From a checkpoint of a small transformer trained on Wikipedia: 4 heads of 64 (2 for keys and values), 21.2M parameters.
MLP neurons of a small language model. Each row is named by its layer, matrix (gate and up: input weights) and neuron, and shows model dimensions 96-191. Each number is 128 + 32 x the weight over its row's rms, rounded and kept within 0 to 255. Numbers have three digits each. A neuron's up and down rows have the sign that makes its largest values positive.
After each neuron's rows, "fires on" lists the tokens most often at its 100 highest values on Wikipedia text that the model never trained on; "fires in" lists the words (lower case) most often at its 100 highest values on Wikipedia text that the model never trained on.

L3.gate158:132173116150163139118091153177184128132080108113095116076097127091091109116176174146139129214122114061125145158159142123134197164147137135127137089135085188113140202131142157152099110135113072078131091122118115145138130128149163078117161140159115149112096113072123142170207146128106117095
L3.up158:091137130154100087119116192090133108161166142147081194126130115194105194134129182163089129078129163141170091070144107132080154113086139126135129143098139198102066143100112062100099114091090132172183112170150135135122126082077124105159151146127098053132148140134187103163069120125114091134
fires on: " who", "20", "19", " what", "hen", "ich"
fires in: "who", "what", "when", "which"

L6.gate350:092135140164188146091154091119154180140172176071150093127142138106110078193082134137162155098079129169063086120175095112138117104126193141116115086106135137149135118114131159121117174114181116150126052169111129135139134125091124103132155117151164126165117108162141102136156104150129116078
L6.up350:108141122136083136170112172102076125155136112076098126059079136105088155120125153151098094138122085071115164093096154108145163180150156116151118132072136098077116115152088114131173117122143128121112110145186140144166118066130118121072089103141129151098189106115107108082136084174068168115
fires on: " there", " life", " went", " There", " People", "There"
fires in: "there", "life", "went", "people"

L2.gate757:086078127075104119123116096191145152120109129072139114056139139122058152113170112164132096094119171131107124121125125155158196131128118142132111132104163132192069151089069082127139125112119135113127114147156215126124066078165181092083092131152156112160127102163120147069114166180114127133
L2.up757:142086144137146122098125135124102124146133143124094113112123132081086146091209094102102083129107111146126147088069112114104189164181117101087115122108191086088097071103099126182137034116115161124164112143164116165196154149125190189105129137150130199140116052133103101124152100145130083136
fires on: " over", " though", " Vol", "ome", " length"
fires in: "over", "though", "length", "overall", "vol"

L8.gate208:096139127143093164100122122169145100113146167122113107126083099114085059082139160112188122136095094137107078138113133141144154167112086167120117137094116096202133093094062185140094174179131075107143108121148134127112092077119094181196098166152141145146146107146136107129182109169063132114
L8.up208:106088108110084132156124103176130111163152174119105070091085159160098065088128137110125110120059083121145100081122086178129122125123133157149153124085077098142097132139134187077085157156188065041142101090144062085130114091154110136177095103142096201134125079173118131155145100183066159117
fires on: " it", " there", " It", " She", " There", "There"
fires in: "it", "there", "this", "sheffield"

L2.gate226:184131098131203051188119179144136124106087148131172139122105066141132121142135137123144133108091142157097154121146090120158110099162125097052132156087185130108169129084150126135183118118125063173135102223075096130104080107152098063151112162156154148148131097157184093119124156142071119125
L2.up226:154123141110190137174155164122134124169136149168137160173141118096173169163105116155124181042128151106104126126115136150213100074135115069106130155151143115131092117171093187119168116207132133138120151181128129124125165155102106142122133154127118164136133085131099151187077150081121141166
fires on: " early", " career", " late", " born", "born", " Born"
fires in: "career", "early", "born", "late"

L6.gate886:120155130101099142109097120148107122082136102095081180167112094118157165153076120129111115188124089137159136121229088079153163179181135083156082148148120117154146148164152131119174128093159142111120156185106113063099143132147125171098108133105097114091194132062138094148085156075092092100
L6.up886:166143071190071124079120114114122104166179163155149156186098082151113148086141174192114062073151137140116165091162120132103116094140138155101140141121168135178137184115088102107129149141143129133098116089089125208113103151090185117151080138132116172131104172147164138089089092097142126164
fires on: "se", " to", " of", " not"
fires in: "to", "see", "not", "course", "of", "response"

L3.gate765:102101135163111153133128126113122216187170170048148143111034132138112137065102140141161075073123150173145133113064101157214118153136115171109126147082159165161144130091084080081132148116096079150079106140117169093161120106139183092094098103163147133138182150154089095180164143154151152124
L3.up765:111160105156122122152165132136171138166136163111130124133151106149107092131152157209087114127150064166207138137135097165113131141127100111160205122133059080104162076127161160108087142122168151149130143159162108084063137130175105088171088156140161108147116074145129087067139151148121114126
fires on: " there", " can", " need", " how", " process"
fires in: "there", "can", "needs", "how", "process", "needed"

L6.gate437:079102135140112165129112101117172139144099112106199136109147119155102160115143065149131123134137127069128075112131087113175122119141120139171086128141147140078106124119033171111143077171108109209160135142154160178179082074104206166086116107128112135085171192192135081151152109233130128154
L6.up437:105102144065145168150139100135138131118108125135102153121136147091088148067146072162117154119096113094081138147135082136152092166112121113187107121141147076117107160106105155135117129145137178126179122221127117114134182107103115146105103160155159134116168191169163158152158128204114116099
fires on: " over", " off", " out", " for", " Over"
fires in: "over", "off", "overall", "out"

L6.gate703:092143180157131118102123113096149175126165110103163144111170103191122105150129129144165122145129177125088130090093186118147153101194101155129116080085129198202131161148113120111142121148091139097130111137155195106135168128093072140099064088159180142139070113183089143163131188146134107153
L6.up703:020093094147133077073121114081139176088140111171143107067179080164084138124137139145143081114127129130130124107094207112160127089127076141129129079159167146121163159111153125153162121146096106151111142097164107192090099121075153155080059086127111120105091141111124113116185185138131123124
fires on: " at", " At", " under", " to", "At"
fires in: "at", "under", "to", "athens"

L11.gate723:092146128158103126110116079150106141150081157125125123067086107083134133088109110088118113185128181148141108073131124062125097159144142133130158125106085116191144180131044190109065115137109054111118085133093140085097086098116157146107123127152074135103160141129117080082127161093141141129
L11.up723:148131113062123158141126136148154097158106093117136096149142076138199156038143128102159128116109123152113100167159117151145098127126109095144133127119126137105051138179107176074144151093113097151080176038128135129151070110142139129117129097133110156128110065129156152084128140122146137131
fires on: " which", "he", "ion", "at", " that"
fires in: "which", "sotheby", "that"

L3.gate779:173084174084116130132131163181189127049101056172117078139146094154116049157127084161121101166141111127100152103130075151137166153082138174157101100148092144073121103167139205127148180154116102130123134099125082106090107102146134102054129098160153162132128067142101192105153149105200151127
L3.up779:169166144105116115158138110096058101125133027125124171139118146149163106179078077119149131168139119178152108108085130145167073112123185138186117111163125128182104127114181096173135125152091176104205128189177108114162068130120121174124129111125181079102114157143163109116093175113087173121
fires on: " year", "ay", " day", " point"
fires in: "year", "day", "point", "later"

L8.gate494:115150163129128105119134131153154100115132123116184128144072147080142120090113080161177141097105197091079132114144126095122128113113169122104069144124180172169123180090149171128092160111118092173086066051114129181134107132140101142138138106102173113143117082147111079131172111132098072122
L8.up494:143076117144115077151151168137146125152145117041104134136093162088108144090160084185106140074150160103054123122141109144143129085151150149136100119101108117107062128150132187074117110108120150167110093131151126180165109136098122171143077112070201085124120143135148105134169112202082112133
fires on: " that", " this", " This", "y", " following", " same"
fires in: "this", "that", "following", "same"

L3.gate877:107088127051107142134115073112136130098104135076161162105130071151149040141149105147183129109168114154146086093140120146115143113117099112144113118153119135116134107130106168097090187132041103122115130147122115137093105112070084067161143130163154142107122120101121135133202166099166124148
L3.up877:143107118080122175131134134105172156142141084082149183131121179165117086112110111194134110104127098136156123091149113179084104072135135078151131133138069114117133055127118077117086184137119153176119139130123090101143104144092152102163134100148157146149087131113101125138117151087183143088
fires on: " album", " Awards", " period", " term", " process", " Act"
fires in: "album", "awards", "period", "process"

L3.gate224:131117097126160123158172101136150125083115200094207138118119097133152061108088112086082093115165141127119138123159104138169050130138118124091126152141066116128129087077113112095148116113143124220091142129086135175114152130136098138143105182147203136151141181157104097200154146071109068093
L3.up224:126086120064119113117173136137117077171104177158111186136096122142185163062082112062109109078162128089128119132083126139125145116119136174134169109126153122125120113109101108172122138197148161146094157129096152112159169115137121088035159137143159139152140191079129128104113135118191113082
fires on: " early", " both", " late", " Website", " separ"
fires in: "early", "both", "late", "website", "synonyms"

L6.gate771:128172146145092069136146127114112098142114105090131133163040133152061156060063118152065174146162145121146133127122173142133110147160138149127103116099155199148138149128117075122142111023117044116113120136066130168143146103128160147160148130172080133145163109154118101103078176134147139159
L6.up771:145104079106126108129127147153158105154111110140145161078081127137146172077139133177096175092110107066098014160099079203151151122159157142075147170139173141089141120135135142145129159124078114097135088107129181122081129072150147059167144138120106143116132134174124177155083136142139122078
fires on: " that", " to", "'s", " household", " Republican"
fires in: "that", "to", "s", "republican"

L2.gate437:091135169137144107123107129137144079131133170098147137097091149140083110138114190155137050097136170104114137147134152106133129218133142075096194071124155165129150113139131136091168160046127095183110029163123127105145132181079124103104142134132167131145134166108148083156142158109100099161
L2.up437:099178174099133139125119121158127140143089157139141150125150128102106149107138143143092137142181070167184098115123099165161119103101112190123152137050130173088112148128119056157141131137155123161214096112175072114114082124115129038136084092105129126130135096152151151078156088147136092126
fires on: " where", " who", " how", " what", "ing", " learn"
fires in: "where", "who", "how", "what", "housing"

L3.gate61:154137145207131131120113181212105096120036112104110147120124119123147133184083090172116116130147193149160133164127146187109216093179127134137103129153172111097138100105093115135110098062118120122122134114091149095110136093150150162170121124152092107119111133165187135129125092160135132148
L3.up61:147151140135116106064104130118152111127139154121119148119080140107126109146113110077152121178150115097087141133148060154132150084116192175128145109076032117137122126126140062124153161156146111140150081172165095110136145077114123087131119151166137081113127150046168123130087154123116116106
fires on: " later", " then", "ently", " eventually", " Post", " previous"
fires in: "later", "then", "eventually", "subsequently", "previous"

L6.gate576:099149172104082080093165159141141114060133067155149100124073066115170198172156130135136144126141140162152139124155125118156153126126113093077059141141130150176137156111068133157184176044079128136131179151110171123083115115140154114159119134102093160141170114128151164072134084151173087154
L6.up576:174149144118157132112154137091115071122121091162148136181112162119167157147175166099124097105130148178160149112124106103142123127148122066083114084102150049172164126139065134157148173076113208155139177136135135136102113128150159138122152140127116170153084071088111122072088098135167187142
fires on: " not", " to", "ot", " Not"
fires in: "not", "to", "got", "cannot", "be", "also"

L3.gate72:154153162121105152113083104165114118060086129139133161145127119110142111134118090158157127110091115164112092148112127178171139181093111185108100106125149113125144125110101118157125139138136105065158119175167144129137073074131141095128109121147070037142151148114133160143164144129158168149
L3.up72:110134147183154117108160128165113157108094138088134216167139160088161059171151070167169091171105235191113161104100151122135138151117137154124137100119113130110121096092124134159140090121111124112145120136128127157171117135138164185149182108154133094128144176128137092195120186163104112103
fires on: " over", " after", " After", " however"
fires in: "over", "after", "however", "overall"

L3.gate52:126135114082152088110090151144140133109161138107187123153220105120176105195135206209150211132156144132137147127160191119115155139114113048129131082213132096142145051126171135206123132104142089077120122081111129083160146113123120129135119173130098096128102118112142083180150108119111123166
L3.up52:117117138141069098081109147146109134151077054143087170127127131113175105121134170104168129099133099131164125078129114146097134108131118137147192162179097074124125099130149121104084133102120127142164144096080110181072174175102157129141035091126049124165123117135188141214119178098087102122
fires on: " No", " years", " days", "ly", "ks", ".m"
fires in: "no", "years", "days", "m"

L6.gate340:132112147124131086094144156117153100160076132083073102120110111101144067097175174127164103107180175186144125159065148103126164157139078098161175090116107134132133133144116134154113052127128155103170107136115101100102068094130095140113122084136160111088126068118129144125211124101107120156
L6.up340:135127083154179146104124173122090089110153142138126125118133121105068122112157125149150064113113056188106106122096121117158180111122173122091159162160142143138058126088111135109107141084148113159128150122129056176081114122118094149117155126126146123139127104101124117105121113110112201142
fires on: " him", " them", " himself", " from"
fires in: "him", "them", "himself", "from", "he"

L18.gate369:140048112121187136124062073121106108098166156058071161128123094081110118070154068175130085097155127144120103102119166151115163152059103136104088118065078154131156099132149114177218147125074143131108095124131138113091156105143142158156131092145115148181109102073108126140132127184121166131
L18.up369:113162092154117108184107121127106086131107134129168171138099153114102153094122151141111121128187116158117125154150140114135130157086148089101092099110178119183069138150079149101149171099147171135148134123096231170159157081115167098128178151114098149134175081130170134048093094135067152068
fires on: " that", " which", " or", "f"
fires in: "that", "which", "if", "only"

L11.gate479:102149141104153064094111126084098154120056086137139091149067089153179111125146171142137119176094131089133118120117140146087125112132173165150161098161112129162122154128127146110106140155136089098123140119123173144149082133121118134133110108124128093141152185108167152085190105173171151120
L11.up479:128085103131069110125105176106129128116156071096110133083110104137199156104153137143076167114107155182117084061110160136161148129111143126111105141169116230085063124172093112140156095146129120121044141125167122099156128113125070131114120119101064151131108097092179098174109130147139120093
fires on: " that", " one", " each", "one", " other", "at"
fires in: "that", "one", "each", "other", "none"

L3.gate233:163059201049064071056133138154169128067094097125164117092159113126156093142151112158145140117189183116128121087074058144109133148116112102137100096121122063155131103113095160104090138176150061085173104128134175094107157121117108139068104142144171139156088113123128137116193132166172116174
L3.up233:101077151092142162114126165154114105144165046163177148142110105067093167120123141122134139112148108130180197083148103129160135188151134160135194114178168117106147091096141128117152135197090138104156117140086108112123102121093160156166122096137086118118128071134130128094188178119098151112
fires on: " years", " days", " year", " period", " day", " months"
fires in: "years", "days", "year", "period", "day", "months"

L6.gate883:142157143161095117178134121167131099160112136063197164144087098097094181127151081129126139112108136154172187099141172130180161192165153145099119139128102102141127134175091160172121084118143117075160099158148100108145134070137136090082081147185158079134105142149156045107065132169163159169
L6.up883:117142159163122210117110150119127156095157104114116148174117157031175108138151103160110102104094133139128117163077115178127126099133072185169051099098095158117111117136086171090145075225101097124039174107147146179206092153135146130098131123103145166136139150133136109104089079139105094135
fires on: " to", " following", " time", " until", " than", "ady"
fires in: "to", "following", "time", "until", "than"

L6.gate595:135130147132133143165142094135093121091112096115146116095121121085078125132099081137102154174127096134094195076126094133176114071098163100116053113080116132128113150130149164167125169153106113130206132151171169126135127145054140103122093067135135138080162161189108110159160159164161168157
L6.up595:127160133131137083114155069167169103139077135153131161154121176103132140125109080134150141115163148090109102124137164086163166196119132129118153151135119158072092099103072122191111147097125077112164186183069164159118170121099161114101141125162143101155184172145167138100134151162094114172
fires on: " out", " over", " down", " up", " Over"
fires in: "out", "over", "overall", "down"

L16.gate123:074121105142142097117157183085146125095085134123147173080115130077142049166140123133185129166102148161141100038149062162105158129127080175093130038139146123135085121167095110126188163141111149131127133108165099157232049129118171134123118089134136144139089153088132107164148097072079097155
L16.up123:129058103135119146168146093154103133164139119120119090131135124123117118177056163180082160191098144103082111113135050183122154080205139183076132171165130191079066169115142124160076136077189135113132120168146097176128108141197160132133162148139132127126117098155121095076161061154063057167
fires on: " Th", " there", " They", " There", "Th", " Wh"
fires in: "there", "they", "which", "that", "three", "two"

L8.gate453:074113161169083094149104099122101091090113084071126120109075098127073152126161107155102115105129102141119132111112147179157147155133133213105161162092120149167191153140108142111157120127103115111120062180141147117140165131070139182121150136166135120123179126142157117088204089170182155141
L8.up453:151125107151074132150099125103074126126109113120113157115082136154116162118147119165055106077071147129116141153117165166143130102152182148091133146074124214139103087157131156079189146155143101098133136136169180107156163148096144135141123140089137124147142108111153096143139148183166148134
fires on: " and", " to", " that"
fires in: "and", "to", "that"

L2.gate41:145090105077187094162144158146173169088074099158194147097139094137117198116161147171075121075152134111120181049189166100150128088146127089102139165143195147147125125166124104181112111112157107086124101120134144159056110102138085126126123155129111161105170060198095044114124150134124142132
L2.up41:162103099111161046183138199128137102127112132176198138106187163150153191120159105162055085095138133132160204090179170099116122091160124095119160110131154138105138102159142088174160103101187127145159086134138099157121119128174088096122135180139131115108186059199113083085145180146118147150
fires on: " back", " returned", " fall", " career", " Born", "oral"
fires in: "back", "returned", "fall", "career", "born"

L6.gate418:124128187132166118080190166112108092078046129149130109157108101102097121158131178131136151142111106083067154072086123120080095120108138150162152167092096117101113144125169142176142119144119112152123154144101195122080168131116162169142097125136127097194117075071156136088091137117100173137
L6.up418:088055149148099116110134163128179129136087130100149156138129138117122123088113211154119114137124190164075154144074157139096106092139154159090148148162127151131160113045152125116168160119111144142092096109088155132150188146138121169114163106077103073118134089154047100139165115145088115102
fires on: " as", " including", "ing", "o", " like"
fires in: "as", "including", "like", "porto"

L16.gate773:105105104102136119119126115116145153105120129091095119107172114111118131050144090098122122149125083141105112062136131153101158156083119190134101082144134126140057167188098172100174173137070148110090133122177137134167077126159150131102153139151078075144111152097086156160170124171082139211
L16.up773:127160086151106099176118159143173085119125158062069180177141082121144111095078111152081156108133167087198132113147059093116182116126138135125092128108123142123128111114157148195125103166149117155114153155137148146086167195148116163116129146137096151159099121144119162063089107080174129132
fires on: " that", " which"
fires in: "that", "which"

L6.gate0:125193137138142158109147114168113138137128119137168144115129153107113111116123110158190129156111080089141161094162118103115130164108174155152039151089070156163107085127131089132109108143114086183116149141115103155190116144083045124132148085114092139078143191183116150160171162194107152166
L6.up0:164117085129115106119111107198130147133094124143091116136138132126112129114143072181104152162115109083085036064165140097195096142101136195119058150110093184127155135115111133118108096119110044140184155164138126146114132149152108138093074149156097153124175176155161150082153165149126088154
fires on: " out", " up", " Out", "er"
fires in: "out", "up", "outdoor"

L18.gate128:058129140162141198117138172123132116149104164104149150186152108148104081113170112061146110087115116101141179103091114096135160114194081179159115117173071128154118165193080101149069123138119137154156120093125093120109055175118170143106114183166149164090144093164151121109129126122114098129
L18.up128:084120199075167107143174073116131099075135092131141118139158114147162083113139144134141145153126059139159151161167161089081101088124134077114160128113170097137104144139075129140137173121137100192079116132196103134129103150122188185182076171081131088107114100140162063143139182123118145129
fires on: " which", "ich", " By"
fires in: "which", "by"

L3.gate416:155099066161147041183145146128152085141080132094163131125080123112139103122077078118114153112094123130117116110226130146161162151149086097172171141102139115119150128127123144121152089133121141120143126142097137130191116182083119148097119106131113092152080141111179105147135144125153092110
L3.up416:189105136084165067110171085147111045134056142109163092110139140110117082129093144136176073094081159083076155146156084145177091187121121124065100180086109121124120100112114175103163130164127145144154200174071131077142171132158113093158136169123105122115141071118108203139165146132170128170
fires on: " early", " long", " about", " late", "arly", "ar"
fires in: "early", "about", "late", "long"

L2.gate810:114112172089163170061138084166138155060080115102160152138051107165107114078123100054152107114152104131153099124119103127181104132122160138124108175176085101135127180129112156161114170133118147085101193132089098071064109096114113156142122147100041131117097121132095191109172189118098153105
L2.up810:163114093130094090113162162125185152118119103107142147150115151131136168078125170147156111176117171074147128130148128143122135153200136180134175076192133088133160185140111179138128132122174114130081143153095101042164154141063111105105138105114039100112122158122179075122169183143165112155
fires on: "ot", " top", " Top", "ast"
fires in: "shot", "top", "got", "sotheby"

L18.gate747:115106153170155141118144123192112152060165163167125112136203120163149176106161135105183062120079132108114140103145169096104103133160111161173123072159117140185064138137097114172149144110107133180111174147106144081138141147110129116070110142130149079173119152133076099142167129143154128141
L18.up747:104145134088125133104137116149147136097154147128134127084165092176100157099149169126096098095135152109134132180094190102131175129171077164094172147201158133146161089123143129207155099112066074128104075189168163144145211109112050086101097125057157107135156111162100135144106107127134071099
fires on: " from", " to", " with", " by", " among", " at"
fires in: "from", "to", "with", "by", "among", "at"

L2.gate261:118127115137096121135118132129128091125103122069217105107159121128098104124088156144110109137094162145110192114128138136138119133163103128164094170094134105125153194121138157095165092119125118165098100100055143190146074044075118149134078130150136037146082092172160090126158109181091130174
L2.up261:138174093121171112129088105141162137162075105125075129126103124143107108164048144116080150096129128161125154097070106091176175184119066118091133159110143154134100101108076106092117108087138143070137144143083074133124138105073170182204097095113125069189114147147148144145078094141083151107
fires on: " We", " him", " people", " himself", "ed", " he"
fires in: "him", "people", "himself", "weiss"

L3.gate272:115135155073080130154097126123117149086151072113119113129136106174107064129167101119122118095194127154136136108110092167132105155164086103165117113121161141107127096086095162094094172159062134108159090135139127120086093099147165168171165112110154151106118095117044114116156114135135112162
L3.up272:116113133082102139200098085123132191111156059086116151136159135134108115091097118252147131131155131115165183063182170100192095131135113177134098121100125162160190181169159081083136139149124158090135210135128100071150107161110128116160098120129110130141092097122088126112165176142139131129
fires on: " test", " Stadium", " event", " Awards", " period", " Championship"
fires in: "stadium", "event", "championship", "awards", "period"

L8.gate6:081134108020163111110105107134095107103122125085132145144112101083186075158116092096108081074145174197110128146089145143149148106133079117151080113103148131105103134129139180190163162081098116062151106149115088108137133088161182108152153165170211122142113082137139133115107094094101095224
L8.up6:108113107086159125132127112083128121132134111100091130091069148140090096157109149101124138147107113167102160117120120152093138180118091088122125116164188125098118130114107109087135156187157126176119147102107099114102067137085139131103134082125178132093152172047108136183110082165150144138
fires on: " them", "ib", " him", "rib", " known", " ann"
fires in: "them", "him", "known", "themselves", "kommunar"

L2.gate239:174115200106141097137173103170118131175141118063144101135048115165096149076129159102129130109150118126156123165096189139126186170175200143178141119126145163132172140116103152120095120123094141160107150151174112123169100106101117061067095056142130054126104208129171156135121125140165090109
L2.up239:143078145123068147090128139149177059173142145130048131133090117121069129153103104117071154137160102110134146152129093098130146135159168159122120147107165119153093152140102147115126100153035110090142152120134179140077156110090109152062133118131132148132103124120125157115130130159094124119
fires on: " States", " New", " Government", " state", " Ob"
fires in: "states", "new", "government", "state"

L15.gate213:122094108187089125094101104162159091126135083132081109183090090101141077137130070149118129123114125133118184119141103090120167131133150157158135137121057175143165064116125080139126148104083171135159160170108127168117140124104138161084171081216073102167156187116137089122138120114115124152
L15.up213:171198115156122114112162115158138111129136132159122138168157132141142102089120098133111107163081106096086162060167064195019153108105171153177116096065128145168117169054100125128125131134130136189108136120161147126110107147128115166098147144137068126146068135136161132143153137145151129106
fires on: " then", " later", " also", " eventually", "ently", " first"
fires in: "then", "later", "also", "eventually"

L3.gate253:136137131121109130137102138178149113068070133117158122106065074115173124107130078102098046112144097112150153201128133179147138162135066097127171102127138140136101147108126168138095192161083106173128149123136140084120095096090112085132109143139098151117125172153109196121134146094163131144
L3.up253:077098109143104129122125150131144142110158159137134141134143118123109193137160122068143117169153148090170161089144134125155176157150093123179162174082160176160065157127144119124135150163128132124109091150098103027174123119114120170127107123116063142104083080109099060120103095183180133093
fires on: " number", " top", " Lab", " Top", " Class"
fires in: "number", "top", "labor", "season", "class", "year"

L3.gate583:153157122120135129167110093195158198074079103145198113137120149099112144124123072141133091088119106115078113088118167139154158099128123149123110183134162171104119138119085151178064131094130124115171095119169142181096096066135175138112157124136089148169144161124117128156177159159062164179
L3.up583:110119118155140155116126168131071131134125113137142134106122162097069143148115053184150131154139155138125145070102109081117114194120126093110123147103075156091126150103117084102134064099075053089130156172102127148120138134099114176079143100125123132093160098196150052109126124133136129134
fires on: " up", " over", " off", " down"
fires in: "up", "over", "off", "down"

L6.gate487:096140113158114114112074130155098155142099165125150171137087129094139170141075116091147094119128137124105127090151097176143118122086108157107094141089132115136116137092145147137092098089134136139178132113112190164156156176099139154139114139118124084141123169142170093101129106160155105115
L6.up487:158129152156128079199142056139158129139145138103125138136116159115143133114139133082120235114123164139110127130130179114096154089154136166149130124077153109157085167138093142098160115137106124079118120120083145129141095137082044175144167068142130118151094102109090167111131104137132098084
fires on: " some", " same", " any", " that", " different"
fires in: "some", "same", "any", "that", "different"

L16.gate160:101138141173154102156129102112143123100142133119139140193142135126161132137132069086157144176134096095143161114124161132105123161132125141068132151151118186152145168140118148112135099113146131156124129119063163161127143161130124158085074118131122084133150139087103093100177145164145116081
L16.up160:163154150091117129100077138097108115083118085138088154134166163141075170131135121135120155158102113079118101038070187115087143101174147093081145069125107153167110090159085203176134137130142113150122165119099141143163108097152087099089103090105134124144122162128187059205139131130097161113
fires on: " one", " each", " any", " that", " every", "ong"
fires in: "one", "each", "any", "that", "every", "another"

L8.gate620:173139165122121102182118236147171119091082088131097107090146139080092070130155100124105144165156125125135120074150131111112155160145142159082068105111142163107101139113117203160131177164121114070142123114085127121125126145103082137102074092115107151175146131134122122120138102173142201137
L8.up620:120187093119116128187102143140124068139134099102124155137093152128062079085064102089102148113105153127170106058151111158098118098112143124107047134081164119125106150086074183114076103123179105129163127155102069141122119125108058136163134107129146204176090112115112122166174107117113092200
fires on: " It", " it", " each", "It", "ron", "at"
fires in: "it", "each", "that", "this", "chronology"

L2.gate572:144077194130078099149107132168147177143101124097106061147117085182103188134116128129126143151169112137134110171121211107121173174141147151165146157117171111141142128120137115101104143106112132151146210097089214201085178108151148104079121151105114142152086126124171133139179127125191120148
L2.up572:142130125179071063088106172140164117170095129102181123145097160121193147136062127195119186128178113152159052171141145128084132168189153159161146126156141158142136071166084096102119179137160131106153196092080172127086164135106152180110132172095107091137127140134205139146125117152112168126
fires on: " States", " Democratic", " state", " Republican"
fires in: "states", "democratic", "state", "republican"

L6.gate644:138096066122112124175142092124153150062099095093164079173019117087167096173121115147111120093076145095127099134161093117091142125105099118075108164142112132177098073045089158148125143150144087123103148164115095129150092073156120125133172126122100181129128171111092154138148060081088164191
L6.up644:130148087144107143122119110135131126128124117110086117088153118134140103172137150111133138181181145149057114090121167121188123101120199154177181137124138146142141110115183169132129145248089113097153165069170120132139092163161120128189125095138107131132105119112093140123141082141054163136
fires on: " road", " CD", " It", " station", " river", " River"
fires in: "river", "road", "station", "it", "line", "cd"